Weights of a small transformer language model.
Size: 11 layers, width 224, 4 heads of 64, MLP 576 SwiGLU, vocabulary 4096, 8.62M parameters.
MLP neurons of a small language model. Each row is named by its layer, matrix (gate and up: input weights) and neuron, and shows model dimensions 16-111. Each number is 50 + 10 x the weight over its row's rms, rounded and kept within 0 to 99. A neuron's up and down rows have the sign that makes its largest values positive.
Before each neuron's rows, "fires in" lists the words (lower case) most often at its 100 highest values on Wikipedia text that the model never trained on.

fires in: "its", "their", "itself"
L3.gate64:61 56 51 46 58 53 43 74 52 60 52 43 58 37 52 39 38 51 67 47 41 56 51 44 66 53 46 30 50 51 30 35 61 50 52 46 46 50 38 56 71 68 42 55 47 53 55 46 39 61 55 53 58 49 66 48 35 56 59 43 46 57 57 60 31 49 51 51 31 63 78 36 44 75 53 55 44 61 51 75 58 49 32 68 36 63 51 53 51 42 48 40 65 52 40 48
L3.up64:58 59 53 45 37 54 72 41 48 40 61 58 41 61 45 55 43 41 31 71 63 52 70 37 53 43 46 54 48 44 51 52 39 67 55 31 46 55 64 48 61 51 45 56 48 46 40 50 57 64 55 55 53 52 49 39 40 55 70 54 57 54 57 50 60 48 57 62 47 54 32 52 57 45 43 37 33 37 45 40 58 60 50 57 56 51 43 45 32 41 62 42 49 62 42 55

fires in: "was", "is", "again", "still", "himself", "mi"
L4.gate559:52 43 59 39 40 45 59 55 43 44 24 54 52 51 50 43 39 54 45 49 46 52 52 32 63 54 52 47 34 64 51 67 60 45 44 39 54 62 51 68 42 63 39 56 48 55 50 60 41 56 54 43 62 38 49 65 52 28 35 70 61 58 44 44 49 56 52 59 28 65 53 52 35 48 66 56 39 32 44 60 52 50 51 46 36 38 41 61 57 63 35 51 68 40 57 47
L4.up559:41 48 35 52 34 57 49 55 33 43 41 49 60 33 41 64 35 54 56 44 45 52 49 28 59 54 41 62 51 63 49 51 64 48 71 58 38 45 26 51 54 52 47 38 62 55 44 46 46 42 49 35 46 48 55 64 43 42 36 38 51 53 55 43 61 57 41 39 40 40 41 48 47 43 58 69 41 41 45 66 54 60 48 54 71 34 46 32 61 51 47 39 52 53 51 51

fires in: "them", "him", "move", "educational"
L4.gate469:58 26 53 46 44 43 29 37 53 47 48 51 30 45 48 61 81 54 60 41 35 60 60 48 51 49 53 60 64 50 48 61 50 53 51 33 62 31 43 58 48 50 48 45 63 64 50 56 35 62 63 46 40 43 64 59 33 52 44 41 41 59 39 47 26 49 52 49 64 58 62 48 58 44 62 54 31 53 58 41 50 49 48 47 34 40 41 44 44 47 52 52 56 48 43 42
L4.up469:79 53 42 56 31 68 61 54 63 62 58 65 55 63 48 61 45 63 58 58 64 39 54 47 70 69 38 43 53 62 50 55 45 43 54 66 63 57 54 57 49 52 35 62 51 55 37 55 44 32 38 45 49 48 64 45 52 36 53 55 61 57 51 53 58 42 70 27 63 47 41 81 42 56 48 43 55 53 57 55 45 56 46 51 59 51 43 38 54 37 49 56 39 60 58 54

fires in: "was", "is", "are", "were", "thus"
L8.gate184:58 49 41 58 44 36 32 54 59 52 28 55 64 48 42 58 71 62 49 54 45 46 68 61 59 48 50 50 35 54 43 46 52 54 58 52 54 44 45 62 44 70 52 39 56 44 44 66 62 45 57 45 48 34 56 51 42 44 38 68 51 36 63 40 44 72 54 55 42 63 70 34 56 44 64 58 43 49 59 39 41 39 64 73 42 42 54 63 71 51 49 54 57 34 51 34
L8.up184:40 61 45 68 47 39 37 77 34 50 40 54 44 41 51 41 55 57 47 38 35 49 62 63 38 57 22 74 39 54 42 57 68 43 57 27 48 46 51 29 53 52 23 59 53 29 58 64 57 57 47 51 46 36 47 48 40 64 48 46 56 48 63 49 59 55 34 47 40 59 26 47 45 61 51 54 51 60 61 54 64 48 52 50 55 44 51 41 42 44 46 53 40 43 35 44

fires in: "him", "them", "himself", "theme"
L4.gate235:51 34 37 45 37 59 41 45 56 62 36 56 63 28 43 50 62 42 53 68 38 58 35 42 69 45 72 50 42 59 56 48 50 46 47 48 48 36 43 79 59 53 42 45 55 49 48 45 65 27 52 41 62 73 44 54 45 71 48 59 68 64 28 38 67 55 54 45 69 55 41 64 46 51 52 51 36 52 47 48 53 41 56 62 43 46 52 57 34 44 44 53 50 40 59 34
L4.up235:62 49 50 47 44 57 51 63 56 50 50 55 50 46 41 50 57 47 53 32 47 30 57 51 67 33 43 51 53 61 72 57 55 36 47 41 47 53 35 69 40 45 49 51 56 54 36 67 43 41 55 35 62 51 49 76 32 67 53 51 53 66 51 55 47 40 48 45 64 62 60 56 60 52 51 44 51 66 31 60 51 60 60 47 28 40 52 40 52 42 62 36 60 36 40 34

fires in: "when", "where", "while", "if"
L4.gate393:58 44 48 51 55 70 62 40 64 30 45 38 42 52 56 49 58 44 58 57 60 54 46 39 47 47 41 67 47 40 55 44 53 51 46 51 63 35 37 53 45 66 36 37 24 46 50 48 55 37 55 50 45 36 69 53 46 44 64 59 43 30 47 59 49 51 53 43 60 42 50 58 74 37 32 56 28 60 59 47 39 44 59 54 44 47 38 32 47 49 51 44 53 41 57 64
L4.up393:61 61 56 49 54 58 48 56 43 54 55 47 38 53 52 32 50 58 40 38 36 54 59 56 56 62 58 64 49 65 44 45 41 40 48 53 62 44 55 31 51 68 43 45 45 33 51 51 52 52 51 59 64 52 68 57 67 59 56 71 45 39 33 44 54 57 34 63 62 59 37 46 58 72 34 43 36 66 74 56 44 61 30 43 67 47 52 51 50 39 46 42 46 56 46 49

fires in: "or", "but", "to", "may", "orchestra", "and"
L4.gate188:59 45 48 33 52 28 51 51 46 62 39 53 45 61 48 50 26 51 56 48 44 34 64 45 51 40 38 55 31 32 49 41 56 42 52 54 51 64 55 41 31 52 44 42 64 54 53 38 50 54 45 53 45 45 41 56 54 40 56 47 52 30 54 64 61 61 51 34 62 50 62 44 57 42 72 59 44 61 58 47 50 60 57 49 46 40 64 33 55 57 58 65 30 48 38 27
L4.up188:49 43 44 47 48 43 41 43 39 61 34 66 51 64 41 54 49 65 61 69 60 41 57 50 33 57 49 48 40 55 55 43 55 48 60 63 54 57 58 41 39 59 41 50 51 44 56 53 54 69 34 64 59 47 40 56 43 65 42 49 64 34 57 29 60 71 49 50 60 66 63 39 47 50 61 47 45 50 55 41 50 40 56 61 62 35 48 46 65 63 47 60 50 36 48 42

fires in: "from", "when", "while", "between", "are"
L3.gate492:47 44 56 56 74 49 51 45 45 58 50 55 61 47 53 47 36 51 41 51 55 62 73 60 50 47 49 54 51 65 45 39 52 67 49 38 72 52 37 27 52 63 44 32 69 43 49 55 71 45 42 59 65 46 48 46 55 35 61 50 57 56 42 36 56 38 35 49 43 60 30 59 59 46 36 33 33 52 42 59 38 43 51 62 52 52 46 55 49 59 38 44 39 53 46 47
L3.up492:47 60 44 51 58 46 40 38 59 32 39 50 43 48 68 53 56 30 51 43 53 54 64 54 38 56 47 57 64 38 65 43 40 47 46 62 67 47 50 42 63 51 44 38 55 51 45 48 52 41 54 67 54 34 50 56 37 68 47 32 45 42 42 49 65 52 44 48 54 51 30 60 59 47 28 35 45 51 67 49 67 40 61 51 46 47 53 56 53 44 55 57 64 62 50 56

fires in: "at", "received", "attended", "reception", "from", "receptor"
L3.gate75:50 40 51 65 24 47 52 51 48 50 45 42 56 39 54 59 54 50 39 64 38 62 46 61 55 45 31 48 65 50 45 39 67 59 49 70 59 50 68 39 49 37 57 41 61 66 46 49 46 54 41 44 57 37 58 41 55 40 47 54 70 44 59 69 32 57 39 50 42 48 64 33 27 48 39 51 56 64 47 44 55 47 57 58 65 64 49 42 32 29 44 48 55 28 47 46
L3.up75:42 43 36 40 43 51 55 49 44 45 46 56 48 39 70 55 60 56 49 58 55 64 63 56 59 53 41 52 65 45 59 48 55 45 56 48 59 55 61 40 49 60 44 38 63 57 65 74 53 51 42 48 47 50 54 53 40 50 31 44 60 52 64 66 53 69 54 43 47 50 45 38 40 22 44 46 51 39 42 47 61 68 47 39 53 50 45 66 42 22 44 39 69 37 49 29

fires in: "where", "called", "named", "make", "time"
L4.gate500:59 54 49 54 49 43 44 68 31 31 52 46 46 34 54 57 53 38 45 45 63 39 36 43 71 32 46 54 36 61 47 48 52 37 35 55 52 49 45 29 51 70 32 71 56 46 50 47 43 54 57 26 61 53 63 40 50 40 39 44 52 55 54 57 45 54 61 42 38 46 28 77 54 45 54 51 42 46 48 49 38 41 42 30 38 52 42 58 54 46 44 43 62 61 70 60
L4.up500:63 59 47 37 44 40 61 55 45 50 55 51 47 38 25 43 70 40 39 46 38 40 69 40 59 50 35 31 32 62 58 43 55 42 47 35 62 54 41 58 43 41 49 58 52 56 55 31 50 46 44 48 57 78 58 57 36 54 56 32 41 40 54 53 59 47 48 60 49 55 45 47 37 41 36 51 52 37 53 60 60 43 65 41 29 46 55 52 55 55 45 39 53 37 59 47

fires in: "time", "however", "though", "thought", "where"
L4.gate371:50 54 53 53 37 56 33 39 44 43 59 29 51 50 42 51 49 46 41 53 37 49 59 36 57 34 47 43 54 48 73 61 47 54 50 34 40 43 57 37 44 45 43 45 48 40 45 50 58 53 50 44 47 55 66 57 32 39 44 40 57 43 40 39 39 52 35 48 44 46 46 48 40 46 57 58 37 48 45 44 46 56 52 36 45 47 42 65 35 49 45 50 74 68 65 45
L4.up371:61 37 58 46 57 41 44 54 46 57 51 51 54 54 59 51 42 25 60 33 63 43 54 62 53 58 60 66 35 69 29 48 59 39 34 53 66 56 47 45 44 73 59 42 48 49 55 44 38 44 60 58 54 60 36 60 30 49 55 48 45 63 44 64 57 51 39 44 50 39 44 61 47 73 49 41 50 36 48 49 35 44 43 36 50 38 51 56 60 63 48 42 56 45 42 59

fires in: "served", "those", "to", "mother", "such"
L4.gate505:66 59 65 52 32 48 59 51 48 55 46 54 34 46 55 37 56 47 65 45 58 50 66 45 65 48 57 56 56 40 50 56 74 65 43 50 37 40 42 36 57 55 34 57 49 70 58 51 29 38 70 46 38 55 48 50 50 59 65 45 47 39 61 44 38 53 54 37 41 59 57 59 46 41 38 47 50 60 58 50 48 47 52 44 61 50 35 32 52 52 51 38 55 54 50 31
L4.up505:55 64 54 47 52 42 48 37 57 35 73 44 40 50 54 52 53 56 57 51 46 58 34 46 38 63 46 46 52 59 47 52 46 64 56 67 44 41 39 17 37 58 38 68 52 41 52 43 54 39 53 70 60 42 46 61 43 35 58 45 61 68 54 50 48 58 40 40 64 53 61 37 26 47 50 48 41 54 46 45 61 41 40 64 38 29 57 47 55 46 49 33 42 50 56 49

fires in: "where", "residential", "resources"
L3.gate453:51 44 57 49 64 53 64 62 43 38 40 42 21 63 54 22 51 53 71 53 32 38 55 36 48 44 48 57 43 50 49 51 60 50 58 49 54 54 49 54 40 47 55 40 60 56 48 58 36 59 44 62 52 65 46 56 39 46 36 72 43 35 66 59 42 40 37 41 65 52 51 73 24 55 34 59 54 45 72 52 40 52 58 50 47 56 51 49 26 59 66 36 54 50 60 65
L3.up453:73 58 65 43 59 55 55 52 51 17 50 55 48 53 43 45 39 43 52 59 46 32 47 46 46 40 40 49 51 45 55 66 44 65 32 38 44 36 42 45 62 45 48 46 48 42 51 61 45 72 46 52 45 54 59 55 43 53 42 59 56 50 56 60 58 42 53 57 54 32 52 59 27 35 36 51 52 40 52 46 50 41 42 46 49 41 48 51 36 38 60 34 62 61 47 47

fires in: "only", "song", "number", "emeljanov", "either", "grizodubov"
L4.gate456:31 67 63 70 62 39 58 52 38 29 61 34 42 42 55 53 62 38 53 49 44 52 51 53 65 44 39 72 39 69 45 51 61 51 47 41 38 35 36 41 55 61 41 45 43 51 56 75 25 77 46 53 56 54 39 35 53 51 60 40 50 56 37 44 51 72 57 37 39 51 49 43 42 43 48 57 37 61 60 52 41 46 50 43 35 56 45 41 52 46 62 59 38 57 58 54
L4.up456:44 44 60 45 35 37 42 39 33 50 33 55 59 43 58 54 41 66 49 51 48 45 43 46 72 49 47 43 37 52 38 52 58 46 32 45 48 62 55 41 57 54 39 43 44 45 48 51 44 52 61 60 29 58 39 31 45 35 55 39 54 65 49 42 34 65 40 50 43 56 46 65 61 66 48 39 48 52 50 49 33 59 45 60 55 59 66 48 58 55 36 54 49 45 51 28

fires in: "these", "where", "five", "four", "000"
L4.gate411:51 56 38 31 74 39 33 67 50 31 60 43 35 48 64 54 54 45 52 46 54 55 44 35 70 34 59 56 37 39 43 32 47 54 52 40 46 51 48 78 42 60 53 55 42 41 46 46 62 55 35 47 38 44 31 54 36 43 47 40 41 42 55 67 48 50 43 36 61 59 46 51 38 55 49 49 32 47 55 35 38 62 49 42 58 39 54 41 43 46 53 41 47 59 50 44
L4.up411:47 47 39 57 60 48 38 56 55 53 43 46 35 57 66 72 37 53 53 44 60 59 49 37 53 32 40 60 45 57 49 70 55 45 32 46 38 52 48 49 52 24 54 34 55 44 64 55 37 40 51 50 71 55 49 48 33 46 42 58 49 62 49 48 60 50 42 51 77 42 37 53 38 39 55 44 57 44 35 44 44 33 53 29 46 26 50 43 28 42 49 33 59 74 57 77